Weights of a small transformer language model: 27.9M parameters, rotary positions.
MLP neurons of a small language model. Each row is named by its layer, matrix (down: output weights) and neuron, and shows model dimensions 48-303. Each number is 128 + 24 x the weight over its row's rms, rounded and kept within 0 to 255. Numbers have three digits each. A neuron's up and down rows have the sign that makes its largest values positive.
After each neuron's rows, "fires before" lists the tokens most often just after its 100 highest values on Wikipedia text that the model never trained on.

L7.down85:118117128122125145106158146171156106153089167119116096133131102142172126144116132126146141131180139143092112129140171120147117143088106164124131139147084117167109131117146141171143115114121151116094135133079111158107135148108147108151155095131144110098089091112142129139145160132177130141143090145135108128169137090173172106154136175066128116130107109149096150145113161116101106162164126115120124113123107138162105147133094141144101071169151140164181117111113127136065154115097061132115146123118097111116141135143122153117138174161153110137120159096150144086095125143138093106110172123092113195173140130145134122120120150111108155114106131104134128159131133090119138160152122140098142131138154123142129127156127144153155115105161116146134128131127122184106135139121141
fires before: "6", "7", "9", "8", "5", "3"

L7.down335:149085141105119140133115143107156150155116141167138113125098134137159117122104150123114111134162135147101157163130175122134148118116132147133127071120105154143150125134110168154111098133119130115108105102099118145144090135129162117096075123146123143130149133150118123133127152087172125136116109130145101133136175168144092104110141069083148092100120162133131153105134116136106102136148093129112150119129095127133094151144130173113133154159119144155159135123165161080124064096173147126084133114144124162118138144106137109137164139143110142113155132160102109152119068123129130108116166112127112132168153120097145113138159148123139136105108167103126143112139175118133166153153138075132112148112121118139123149108151161131135144112091095110124113161137142136146149109113176
fires before: " |", ",", ")", " |\n", "–", "2"

L6.down88:149162107143099106095123098170110125069163070078106099104131156095105081140128069120086122142092113130128114180124122115134120142124135113093091126144105128129133153132163146102108108113095129097152118121162097152086130105105143123114119115163101132141104140135141117138109129135072074172120110173101102114126131114097168125133113129116156136126124120107138097126163110116168121131116097137112127163121097138128103155120107111146144135106145141130156148134127122099146099113064129112107174118130129131132154132184144052128090081091131136145129108131086169147132154137106122128138119126189152129136133148168098124100112135165143160123141127154136165117147117097168101106132097127109121137093150126116136155110117128099123124156123138137064171106134130128112154131130073
fires before: "3", "5", "8", "4"

L6.down35:108121135132155105127084114150082113101131106113137115104138143115102128122063090156107144168139101136160142091094128151114138140131140120110100124083129100127117116161167124104113126138134140082137096145158113134106098114131104155109125158167150140149118160129104108168082116117083116154099097146100129144101100132149128182142109130173148101160126134131172146112129128127148154130135148114149138124095095109116133137076126104087101092122130133105108121208157111120164116121138107098123130122146124145100140114151155118112120100147124129129189125128110131074135179105128137171137116154162146150148102121144146155106081136141113129139144119125141149132117129160112064151111121138150139146120116160103127093128119127117117108085148128099136136105108143099140141124149138
fires before: "5", "6", "9", "3", "4"

L4.down209:119122132090090153125116109092105136138124116154136104126140102107128163121192120161130123165156096132116135152098126109140089140126124123127116164138129138128118115161154112098123121128128110096148132111138093128144150148156125113099105099114144121133130181142126129165124156138081127115154145143104117146099116132117137139134127119166131162118161131151121102111110104138105090142145112104124098082132160147089180136126075156147131073135137114144124145075134109159147135126142133156141122110126143153120111126124132115130141118113122126166129123141109141130126095124135133123118117136135113122111154140106149122140123138175120134127125132094153097106139083127111144112110121172124106135136160131133125111128187099113097111123218117132122157150161132137120100135155140
fires before: "The", "A", "===", "-", "In", "|"

L6.down556:135115101087099115130148136115095124113138106139142123131147093103120128109166094167111120164147103137141129165128134158173108105115120100104115123119114117150111120148149095104117113110132099067122131107127093115122128146134151101125095126091166110109142140141099140139123144136147137109158160129120121130122146143114117117147128133168131156104134125154110112129124142138132116132171117126122114117118144132094156154132092129152115073123127126154133137111103142125146114138165129127148127137129129130101112124145130142113141118117133134184163116127082126100112081177130130111086136134126139111143147129113168128139110168149105140116160139130141136111158124128130130115126115157137122142131168105131117108128162116137103125103186133130105163130141119137120078120124129
fires before: "===", "==", "|", "The", "="

L8.down650:149093138116165126142136128144146131190134161151164142117106110097148122099107189118139133144160107144131109151123167148138141149153142095110114172158119165113089120087128134170111134123141128147168085120114146117124126100153107104119119139150126125122072127121157138091149122129250131151138141112145086143149143121156113124114084087117126151124158129130112128096120188131159126134110142126094165112126126127131188137157128170180089124149122113133141115082096114113158083103161095126129101101097122159094114142142139132142105113139097157105164112149110120137116102132111126117144135098145118151136126087147108120124120110087134075135121149098101145124094163130144131088122133119108136121135129098123110143107102156116118143181099141094103117151136164123139159136104113
fires before: " |", "0", " |\n", "–", ";", "5"

L3.down54:136116113135077143160154140149145137160161134097125153158122120134100148105130155140120088090127195123126109143123149159138127162135133140131118133164129124111131102146120203116116124110140152171067098139148110142111111157165148128133114103099133134128085110124118145102093124151125144144126166124154158160144103155116136142098074132135137109130146123104094120111115112153161117132107102080143130137148153112134141136122119137130097159133125103136136145081123141113089106133148126116150121162103170151136105131102110123114143172146124183146144146148133140144157157153094108108102170123116119159117124152148149126163161106066137142106146129127113146130107137132103151146133123110129099136120160114126168120108155154129109108183139122136124118110136103144155160158142189
fires before: "9", "7", "8", "5"

L16.down322:122147159094121097142082118100155121145133146148096138125088108116175104157166117111099150123161146134097135124159142147118092133124109129118174134126127135121113119158111123144152127144103124115154150095098137118136171141163117179153111142114093140111131140131134097101103131110138139133139096113126137160175131175135112116125145128126108189122138156131113177135147141169106090165144078113136133119107101101139126102117124129100114122076115162138153112156105142130123160138132143169107089126133116132129155137109137106152094099109100117130128129110057141132066115139152117149110148107120079119084106192125130124172173112091109104126110129091115152135155121071116117187150086133140121136127125123127136135138116182159104140108115058110119153140117144149192138110107146
fires before: " ", " |", " /"

L8.down490:099149100128109133165139166116140127151140116159115131129140142145122114096164107148157141075175130099149074160125115134128134146120115114124112118110159141121130172104087130101105117145110129129097136148123132140165154131126130111125103097094096118154133128145102112133132096106185126103142144119158130132150122125114131125138145110183101102138184140123121155137096141107086176096143146153091155176136132135114087112144126133143125135109136120102113137088156144123087142125142119135143162127121164126138146106123062133093181102079137138147106114141155114153191079098094146102123079093138163133132129126140143098119105117110073130124137142129125125125143192166118157097142159129114110111134074099141105121113116117110121077148167128109138097171118158162141125161117136
fires before: " |", "–", ":", ",", ")\n", "-"

L6.down37:146173092120122174170116137149137113132178073131164126199111131153133149098145135121124130136133106145114090143114113149129137170123140108123130121151087151113149129147181116103124071119130134141083113141110102136148119097148148109139111113096151166135086138133114080121142136133148098124138093150148124140104126136079122173116087162161105119158155114187119087073147130136106140139103136121124109082120161141166152150122117137155130111122109119139131118128124091183150134088146110143141130135158094142141132161127137114107155151135156139148114103154133112099127130197120127113140123127131177129148122113116106156130121102115110140112114137070097180109150153135119138133109121162143130125116139149085117128113121112115140090118140132149138131108121155108074127140143104
fires before: "8", "9", "6", "7", "1"

L9.down346:138103159145107136114117132129085193162150153132110116150130124118148168141177105122108114096108138159126128146108133150089106112088108115140129091118132138121140196109123144148118132119121104130127139124138148100151117173136122134086105131119138113169169124132117115121116131119242163128112129131145097149125107117150133118125130133137104153127095104151152137152100099137142098107137113115139152170122120142141124151148099143105141146117100108152125154149132159098170108134103110127125145078105147143152155139128131115120165120141082154117134141118163117154101131082133117155130137139166092137092116140110140137111137113157123111126147120149176116089151147118121106148156093093108130137110102132149150135105128128164116152158126110103121114177147137134179115093126152
fires before: " |", "–", ".", "0", ";", "3"

L6.down211:164168096118127168135128142146139088132148100095142127175113135156111129099120108129116149148124088137127110111143090159165146153156140086098119132141071163113117112130180139078122099098127134088093135131134108130133114098157139148158105107111124159136127151144112104137164119124138087110131127120107145107116122163088123192134078140147121141131132120180108102065142120172145142150111100163137121088092143145121130136099132136151131110126125134116150111144132088141122139094144078136164108137138076129110147132132131101117113107095166129165126118146103125081105141209145123130151125151146189129137123123116119167151113108125132151118122103083120181124147118151139110095133139191147129098106145158099125150116111121117133116137143155176102159098108154118100139136149125
fires before: "0", "5", "1", "7"

L6.down292:165118138121135167123163132112136165134135073131129133107117146173109143121123171150130143141160169173116135117122118140123097129085127103102153161171119126161144146141155150116112094126121123066135135130110091117159108085116112109172115148118121135128140103146105136177121156131130117103149127123104118129142134169086127146124143166125169174148157094121086127086137139135102131164161168147192094150112087145100170130122123144116140109150118110089141110121108159125127160132143089082083105118089097118161159152120097123170135150085118171140116123153100164155159121140121154115132153146118167116135128171152152125138165103087128150131098147136103140127126139137147098101107119178083137105125126107140127173096120124131169158133159139099136102081151110153136107108135144
fires before: "9", "8", "5", "1"

L6.down518:108118134087149147157142115118117140101129127119148107126132120115102128119201130116139083135124117105154117135113104117149126150113145146111115121129129108135133134174121112107140130153142089155152139129147117118149097159126182107098127132118095098103140144125079113169134151155061167132131138166087115139138135137107164090144149169195129133120168102192103111103095110104160127139105161114120131110130200106083182150103131130142142085112134107113095152086164101167096126125161136138151132093138169120129143144121128105169137142085121133177148124137115121105109110118108128122111107135143163157120098164093140125106106150148136134171122146110152087147150132123100116126140122176135098162143162098138071118117169058128119133116192144107134153128137132140125131129156119
fires before: "===", "=", "==", "D", "A", "|"

L10.down16:117141153132157110129137109159117093071107142134115122142136170088141157165136098123146196135143117151161104147113160160164147142130130166167130138162136169093114134098120131126151108106110076085164155133168132173114138141145113133109125118116165109121130119115115180116116149143160117117169082127166121147132098126165099148132137112130139131109135156138147140125121163165146157115136146117130197089153078136141134157099118122119116134108137109095145129101108080158118069169102127114131120144137107092117089115106116128138132123120174111120171099099148135114117106156178120088178106122117166156142118074113128149107071137186136159133136105158117077129141128156105120141142108127164144129146103147129149118105136112145109123145136128128120126127124177126160124130145151
fires before: " a", "-", "|", " an", " the"

L8.down405:157116155107091125127141109113121109150131124129141110146161123138144100108167121167149132161152097126135123126095130119174098108118122120105140151133129128166129116171134125111102097108108110094143129134120114122128136128134164090116099131136185117124151120154109133147137118134056143099162124144124087147111120127114110117147115136130142152116159135131126119095123125107130109125156111124113104101110167137088193153137087136152105105128095123155114145088115139157140126148175116140113131151117170142136099128126125151149145126092127137166153139135093133131132069147106166135136112125140127124112145140090162135160140152175137133093159128122123133132165114090124125109108111161138120165133155113134122124124170101123102115117209101152111152140181137140113071131129140
fires before: "The", "-", "|", "===", "A", "G"

L6.down28:127105104139133126100147182152122130081122123094163119105119141114118152130128127124114120099144140165126104110094090165111158146113132084101100165145125151132115127140133143131138136118109113124128096119169161110172085122191118107166077144134120122112109136155133162131130153127185123118153146160104146139126105128154121162134093111161136143127176158153152130124136150174117136154122104103131092137114141145181110159129156157138118122111131117134094162075117092129165148125176130104135129101127141138139155118126168135128123134128170105079115112203124130117120085170157131119162132147110109158082109105105140133149156134124167114085155118096112119128123095147144100102123152129135144135092141107113134129151104099082109156166124129167100131118125111109153147153160100
fires before: ",", "–", " |", " (", "9"

L8.down193:124084137126104142123135134135131124141149145113151094163179138116134115134132159145113114152125125138148126125074135098157137108089111109113118162132136133127129125174106137122137128091132145099123137161119114162149125156127137085114097124113182125147135126146099145157144116108098123109117136165112115125098144126148126130140087104126134130107174143122139119119103114115101125122161137129135109105122149130084181149148123115156127098101129118132125108048126140145155105131173119102122106156132155160110119130116136136115160141106111114153133136152140108122128131138089157122123095129090126128114118132116138138144130161154151150090126115107140099125139113126137112102110112150149126162104165092131131106102134122127111132131231100159127160105157128161129125130122134
fires before: "The", "==", "===", "A", "In", "On"

L7.down696:151125111125142160134153137135109113158124165172103087143122118140105141114147141145149093137119139143149108142174127085128120144121165124136083119104129088109108139139133166157082110163139154130149159158101113077068163126166147116122118169134103128133120170116101139137103146105184166110114131132087090127133138154098164139108164144105099130140159112121124113140138174098160143120189105114177162138174118146095149112133139120104149111157120181114159113157167135158093106111147111118138125141109113142108152133126131159147112124154158156136112118157109142131165102139109068078125103107108123190147136157150141089126089122119120161076108110140175127103135162138129138120127117154105116109143130125122114127117125107104121138090102140123143104098155125146087160119104118
fires before: " |", ";", "',", "'\n", "ist", " /"

L6.down221:159154095103139147115115126136150085101132107107122105133105130165097144133130091142088162150120102131136139131120101166165129156139125087106091113106074146129110131143156135070135101089128121099102123156158116105133121114152151167161123122138098182137131149153123111165146108129111102084141135157080112110117110163089124184162098165140130106135125105180120136084123108155179133163129114141144109136106131131117134121084124118130108138109112145098126099191129109130121132123122112129182107123141099139107177153165140084117114128114146133183127103157121136068110151184142134112141139153131172123105110122138134156147112136114132151134141112096130154120139120162137092098121141176157114128100130124108129142110104127141125115141152164174078163096138153115109144147117129
fires before: "8", "5", "4", "9", "1", "0"

L8.down700:159084125152139140143149134101122120150128142134104132185122131139144121110156163066117095189085132120114152106117106171138121116124139113121115119133127153134101129130141147127120087093126153100080110120078143106092117142096117138118072111169128132117124104146133140119164149160124086133132085124153119136127157110190103114128093083097085165114101163131142174119110124098150104146099094132105127127137109138131097119137111178126137131147120165114140147120121121109114114127164123110104091122073142148130117123125135109148117157168139117098102161172124124131138099153139117099087139133126141135098151142136090118110119145127092095062146138097087173104138163117145110157135147103124185139114154106125146148079120143109169151140083140144127114133124138136129137128112136
fires before: "1", "2", "0", ","

L10.down469:114135155088118100140119099126135118130147121092096175149147082162151105123112133152123155107077147122086106157163106118107108099114128144138153182117130122114116152132122109118095113166124119155129082142146156157109133168119152145146187149167138155131139104130097111098138118144133116105129163150156150091129127094115094089157144132159119120168167157122103123136139118166119119102117143162135138123133148089098091143145106117142109090130107135096122127170142141098162111177124104134102143135136135129147106137107101161089131106114118122142105125117138087093115117130143137106130134116110118130149174122150106170115087104112173132104124119152129112173146107097108081121100099102137133166161072118129103121148096124115154142118123085116132124129105158133117162126116191
fires before: " |", "0", "3", "5", "8"

L8.down8:089147091088099167125106122156111124136117107086130121114099120139120119138187087146124124083107094104139129149142093109134094144115113063101123133111110084103102145084111116146194099145133142120078170114143124125125127125171154140122106117115110143151097173153117131117172119119182068114131145123116095117132131175087149138169148160118092135154124072142174143095132150139095110114124099154135141137113108161160087134164132126100140116118121134095133173105122102147124087105130129100159107078128120115100141109109119107120091114135179147122132140100126091115145108108155137151156140141112108105099126065120114156146111133141067142091132126119154172152156140128110188122121121113130140102108123115094116117134071180131152120156155152145144165131150132127167102153154115
fires before: "4", "3", "5", "7", "6", "8"

L6.down634:136140098118161136110136104133108111116150149058105143133096113102122139130164128123112165122117107122150112098124089138134127142125138103107102128097121139121170147136155125107155112117130134092168113117156134105112086101139102170144099128116095173115149157146175132138121107118122098147148119178134154100064119164109123132137055140142150092153122116124124101160155084095163135100100101123144083166098115165137143127110149097119138143080075124112087104169119115102114103125133139132177182115142107148132170131146134105129130132121161124116139090124157161135134173176116178118137109118151169134121151110151119146099096105115128137147112151133161134133102142142115060130102113135106093099117118158122156134106135133138118110120142138146128139127139147118157137120141138
fires before: "9", "3", "1", "2", "0", "8"

L10.down190:096182150114114147127105157130141150180115119115092133127100136159124161120162153142149148151117119154096119118138117105139175131127132111123148103132115094102115136128140099131105108133139117160111139149134107127133133131163145127139117138117107162122110155160106155144174113134212140124140128124145139116107159134100141171168132120121139106110140099146117098100160144141119137097092142089112151111106132131139099105119085143139120099114107140099145140114172139120128172129165062138168094131142110131141138155111149135138132141121106145126128135128132135096125122110134142105137128149125172148152146123153144140130114115130094160127126166140108140136151114116111147148147170124136183107110110130125124118140111157100135149142154112140161138105119139146131146152129120
fires before: "9", "6", "0", "4", "8", "1"

L4.down549:166110126135111145120137140145166108169139101137156157171151107180135190127138177115106153143154135138089120135144108133156134144134091098091123126165138159128108143115172157171122122111106145132123156128108110129159118118120125086124105095115132119141106143140121130123135140140194156121129120034130137130154158109129126149123116097114107129111132156156119153140107120126136110143137094083151136132108143129103132133148108166151128158137151136132181109115111116136109141121190121142125109093104110139127115135154122127141120145137149124159124117151112126166113090171144093111090160135092141152126115122104140132160156102137143142098116127081110154103136161131133135159135121149113160119124190153114127143149131104122109137137139131145096106106133148136110136126121142
fires before: "0", "4", "1", "3", "6", "2"

L7.down705:138167099126118137114141140125082116127137125139082118107147145097099132152124068148108138123085105136158111100094120139103132144143130166125151159128124131141149126114137114137142130153119115138163136152159105090089137107113073110123099145095127145138096131145137113125113139121097132137123162173110116101113135120104143105139108137167119131146141096101105160123137117126127166068149125159116131138146131138121137103129128151131106125104088118126105109165154142131118114097096158089156102172124139136129135134168124144137127096124088141133118129129166066092131183109120124183125100143128107115156086153139180093086113121110128114135113178139136098131102139159116141131148113129105101130117081121089133131121081143148095107110084085124106130114088142091056100125121101
fires before: " |", ";", "9", "8", "7"

L6.down365:145076192106119170116168155153164142174152103113178108129124143165135134102157154121135143105132123115147148186163118129132118123074132121136129124136117098152140104149149090139146116127100121165149126177126136109142113142116147140141154088116152122122131145105093172130119154149214094089119146061106147159127115133133115118111172146152140122122145115131124125134153121130120115127139116128141129143143137131100135142120088140103149112126093121131158084151116122102113136161143106113128120122168101121169150121107138145161099172105088163111113137072142132157117114134080124120073132152107100133118091117105158127149155132115139127134138122156123154133144095136117119091149089138089137115104190112174139134124167107101133154126133107149149101118116123139074133087127106
fires before: "9", ".", "8", "3", "1", "5"

L6.down164:164100156086121139153137127127110185138136128133125137123123160132131116095167166136149148114101118097145104163116157109107138123125103163126139130137142125111105111134139128100140147082165150154114139137175149104108147095129135144166097141121121126087154127105146152163137160181168055109160156173157136096128104170153149149129181143115116157142150106143101165123176075085126137112155146180114158114166176113074144124126111132127112127129115146158127103164127094096112130133107160130155121172129124102096157126143121137117117106134104126127158151091168108122110154106101126120136109124122129149154119115138137110131105126142124120123087107120147114121122119109158144092148129139107142104098120162122125184161166135086103101114138115135163146143058128121109113165132112
fires before: "9", "8", "7", "6"

L10.down82:136112102093075142118120109126106129108134124111144131126164119104114167088189123138118125160106118121141128123099119097168112122128131107097118154109131119105130130166129147069100110104124100117163133148130138137135112153112127110132101135119158144124123162136091131131126131102090134122150139152109097133110122125115129105139110155174133170107150111164086124091102129118139108143141120147131130093118157132115158160115094126143116107115122096108123131084124090156154122131181152151148146141134161107132123109115138129112130152103125125188136126153119111114093104165124165121125099136129148130101111127078135134147136139157115148109147139118154086123148109143130115100098096173138121126114164109123104138133173088117106149129203153130109168104158136137118111118143123
fires before: "==", "The", "===", "In", "D", "A"

L6.down98:107148168115108111133154151121121132149140150155086104115093196134105139122212135108124138132133157166153110126115142116130165150161139121123110107121126170160143134152123107128084080120136132144132132145131166138109144118148147125111108147127102113103144131127157132158143130151199100167141117151123111126097149159137105131120139151135133125148184154074140182118079132092170152164131145131098162110141140137094108118150155115096128149114118116099200137132182140086121124127150155116169143127154123144115149137141109136155123125130117151144131085118116126133151130109122129142074078138120134129137121119150173099123136170150110157108090149115096100155097121174119109109144078133127134146092101144081124090139135109135110088096110110116137104098090158077114110145098096
fires before: " |", ".", ";", " (", ",", " |\n"

L8.down258:126082159098131149118131103133142102149091136147101151088109120123136111095078128144119166122096140124111095134116154120126138089092115133169112137119098114130090093139063129135109130126152141130100129098096130169096112152115163136182110135094176108128125119154093135195157078163207119109134154103159129150128125119176140094119105136129157139157122125101114150149122106168133110089102116165119145159131158120145101142095112145097117117143094114110167115102116150131131114139083078155118168091114124099127161143155131140130110119129097142177129124114155137127166105156136113118124105163166112133156142093154127166122118135066105157129126158144084115142108143093081131132127128117111118157120104125130102107119127132153179138114107148101156163137029104135103132105113145
fires before: "–", "0", "2", "3", "8", " |"

L9.down600:136132090121114181136146118111131128150142116136166100114140176126103123134203119135138084159137104108109143124140147107159125094115120131080115149125114131123105094148108125140116082093140116086129155137124130128121155140125122113133070110107125131124134129157124149167153089139107135080162128112083121123113178131130098110150105159135152142090163131112111114141108131124108117108163152123122092121147122121095148147159103137134139097139122114135105131045120152154150114126155114119116114132121202135127115116118152139112151102097143149169168124138130116097108142121126146107122161133129173122097123128144135150148123168159120135089137133115121132132142136132124113075106150159121137150134168118138118106136137122114110127101217116144126129121116112155094106157137131
fires before: "==", "The", "===", "In"

L7.down186:159132113100142130130122141132114098125159109097116139118110119135098132102129113139085183127128100175140121125123110128183153164153131055108086145109118142153124111151104144092140077090123119101104167114147103128131116103154104174172180113111102131137140169140072151132162106122129103109156141147099089134111114129094136176179102141135119105093144118198117134096112113153159106138134112146142121102115155099083119121112140102136112115112123118143132109171094135129102119110147095152152126134127100132138174154145124120153109091125150117184143116147067137088121129202123122102122151156128154121123117148135141141124093131119161123143158108100123164141129139133159103110135152179138122093105130124115093166114153112155077100142129165151098147064127162098103162119147077
fires before: "3", "4", "1", "5", "6", "2"

L6.down372:137135118138121163133146127151118117160144121125140128196111160171146163132156152093093155127122154166100130142133133130155102132126140115102113139132135163111126112136127130158109121141119159140110120117127126097149140146125124111144079115113123119139115055138107165145140153114209133147142129078141122123130139141151102145129120123129095091107137124135111146123144118114121130105134135075137121139145126126143118132144100131114140146128148138147156126114100085133131118117162161151122082104085135154108135167122136115126120149134151143107112116146116119129124096167103131068128145155119171137134164132117142140127137112117131113089105100078144144145127147144116122143150113135127164166127181176095142116138133110110120139174128125113138105118141156119142133138136125
fires before: " |", ":", "–", ",", "\n", " ("

L6.down232:128121147168089111082160122133119113168136151128153118194151110119141142123136133170155127158161124148115118118121126119155113108149126098103128164117128126127121119159169129132123116100128132083121122104115103141124092153125137110126116118128172134125127108151089113163146121140054143135151152096146108131115121107112135145134123126125142148091136133127121113126143129145127114123136131108114119114152138147109167177111104141165107093151117132157138135034122147135131121150150120131113112140097170156136087142149125113135182114121143135152153123151091131152121099167115132121091112137154142119173142132112172120150117165152121160080144146119126149129143097096123135134118117150146119164167181135122121105132148148126115111148188112163132129128160157139109103153141114
fires before: "The", "|", "A", "-", "In", "==="

L6.down177:121127116119097138148150172162146133135113110088163102168110168128138135089091124110138130120146122116113125102130115125108138152127117168155137145137120143147115115138166129152148087111107135156079148126105100145151168145151171096160112101104144123137122090112117123090174154135177109115128114102127146146128151155106148170108075183129092146110159120163107109133116110158102113120112170112156134116145161143086130152120134155190165110147141115133150140144142063148118135114156098172131125127134142116114122127110121143103125160097121123147095134139127100120139079149124065120145104135118118137135143114082144144156151136148103097113116112130143164137128131151138153134105125173165163094153177164141121123137164120106138124117097116152083141128111131075121135124165115
fires before: ",", ")", ".", "–", "),"

L6.down538:166110117140112161120170150126123149100114073134149091161145129154138146145119102098118096118148130110106111130112123177123154153131079135159135110136141164121111123129171140126155114134140163136112115128112116161171122147134203114162114127102146080158103088154129114134154143105178171103152152089138118134151119125160125182092098136131126148119158101138113113118080089162097120132109131112139099128096133104139146154172142129200132087117122099139116135135109075121152145112198082138117096132083111118143080130101117134135119157157145135112084141169104142127148122144148120103160092110111123133109113117082157171132130123104131142085139101108112167127105139166124152161117143138147166106105130124120159122117125172099133141157127156140069145136180131094134148140130121
fires before: " |", ",", "–", " (", ")\n", "\n\n"

L9.down105:137108081088059131128122130129082117121126094110127121116157123116147115116146112140135115169164105121178136141099110123138141127112162121126109164100138133126101127177114133097121102082109106121143153122154121123128108151133138116123091123125137124144122145135094138134120142116140175130128139179118095101122148131114134111119131139172120106115163115179077139112117165098120163131126129114103114093129155134079126149088078124163073105120140098126144111098153104159162115123130132133135131135149175126108113112114137137108133148091131109162163102143109102095143130159127151102147104144130155162118117108098135129138131141164132148141117136097158092146108114131145121116104093140142129147111167123142107138111129065127103136104164132134111131126140149149114110121135115
fires before: "|", "===", "S", "==", "In"

L8.down735:130153112078203115145113127092145146115096120121125148122125139031157078159155089124146144110110108140145105146113102153118186121101126117111148140102084103142098100137118105121128126135172109126133123116134128132084135147136124146124120150151140102122135135122119141174117134156227110115149132150124087115146150144144107074113150108097123155164136113135117144096119132095096156153134143122131150093131160165159142147121111131127092150114110124147081158118139118104122138118117095150159180143139145129130127125130113131163131098117116119149109123110160165098127154120080132115156079146153101121132089076132151088178133135111150147129118147123113106098098132125105163121104153079105091110170125108129105153145127138125117091067144118113121142116129121116110111121110126
fires before: " |", " |\n", ".", "0", "rd", ","

L8.down615:169146132085140124150109124162194090118127112142135104068113137143120110136124111080096130107134110128112117121091098136137176134159133081157134122144089157118141117146120127103110127094156164139091125130125161099116103175142142111170168172139131152072156143112078117138152105138162148126131124109115128127155106139091125111133127180148113109144126096133094141125106126160143125109172147123140099124143153111084121149098130129119147084120136100155150116159105101118107141112138107120128138110141156098120172126167154137120139133160116134211170096172124067102147131154103128104128141120128105158128172123113104130139133093123097150102164151093134129131121152123125103064116077152141102133130125115098119098118125117135110106119114133142083159120096111119075137122101144
fires before: "0", "4", "2", "1", "5", "3"

L6.down178:150123115085134133104158144168145128104119131134140121116129123187134118138154130094115148116162075159121122125099130143159139124099090123133158151140141163135103096154150142148145118081124155096126176153105112128163153144136131089142054104120155129139111110133154137132122159111204128096147136101138099120156167140149149165125082094138105131090155129155125148113090122155131153146100123137096104100125130118161113112116116160138168150137171133133145128160106065110100122085192106164116108114124147140144095090106125138123104147152150136134095137149112118150110115125127097108150130125101102146102102103070140135141149098109126094070133119113140141107124147148142168139134151133148182129150165158119123131126104135140139151129097138178103153100155150106148146139137133
fires before: "–", " |", ",", " (", ")", ")\n"

L6.down589:151152142134116105093147126092118108149135121136158115117104112116112129110154154144119136154087100120191148144114113110112116128130112112151143141113123100126102159149119109113104084152107166129162112146156124156104106094132158154150146145175124079154142153137136157130074098141072116125133138205125129118091098129111088086134130175155152107161159108101162168103146135102162139120135113136138189152147142136109130123137124096127121112095119141123173097161158178109131147131116115134125109108137125142117190139132085138142113104142145138135168110143144120124153125130088137135106095124154130094124092138153155101113130152093096127139138113088158093153069112139122126082113127141153099138119093160126143128144128134137106100162165134111158148132174122139096111154146116
fires before: " ", " |", ".", "0"

L10.down644:149150123118099121132127140121151094142157140168141119122139108142137112108109127154104117128086109143095148154125155132141119154164187147109141098132114136112165115160116135123137161131156131130137121118103164159138119135151205117126123146139118138151132105162124112141123134148217100183125102136122101120106165129119083120163142139091136094146130114126084093132114151137118109123092127117115164134164121130136120132128101099134130132115151147116158132168130078146112093118117111134112091128101161144121118137077096078142125168124142151096127132135140077159133129084104152110131110125112169158127142105134145106133181122135121101156121117160128135132146130121138146097119128113145096156082129147149125145119101119120107120109130153139144072128108120135068119113141131
fires before: "–", " |", ",", " (", ".", ":"

L2.down471:133154134155145129128116157118118116135099088096153145159138120151134122151119149132103116108130112124156132118142119142124135142148127131134135140106144137105085140134154115183166123120155174117133136118115122111141114160123131110154130075078136131118116083132143118138140149087210179141155112004154127124137160133138123124147146129130113127131136126143137165141141096080125098156141133076122132118089119131096161100133138175157142142165119124133201154165145147116116144139177133154114101143138118126138164132137110171143106150135192139120132149155123105170143095156120105117130128151119136126125121127092136136146145124119131113124132127098138189101118128132131161114113124121111163117146181123134143116149182133094112139113121129142155118085144162102111133092139119
fires before: "2", "7", "0", "9", "5"

L6.down126:147062141086171098123140134141095106131123118173136171173123109159155172127125130114129151138152130163091132145104107147118129112103116089145158113108144151145130118147148151137116100107120143130116131101106122121132124170139163112112082145131162164157110116183093163127138108108196132116153129085130110100134126134159147157094105099123129129126094132122127121115114110134111126121127117115138102131093101148136098143197079121123129120131134132117202136151129156138166127116204105162122130110117152148162109129114140123154174144168148125116107135144107135174154088132131145092127104107108100120152156104093169137156142127130129126058134131120112128088102148115095151143134134135125154173115102159129159151141109173141125150127100126149143125114124145143164145113113119
fires before: " |", " ", "–", " (", ",", "."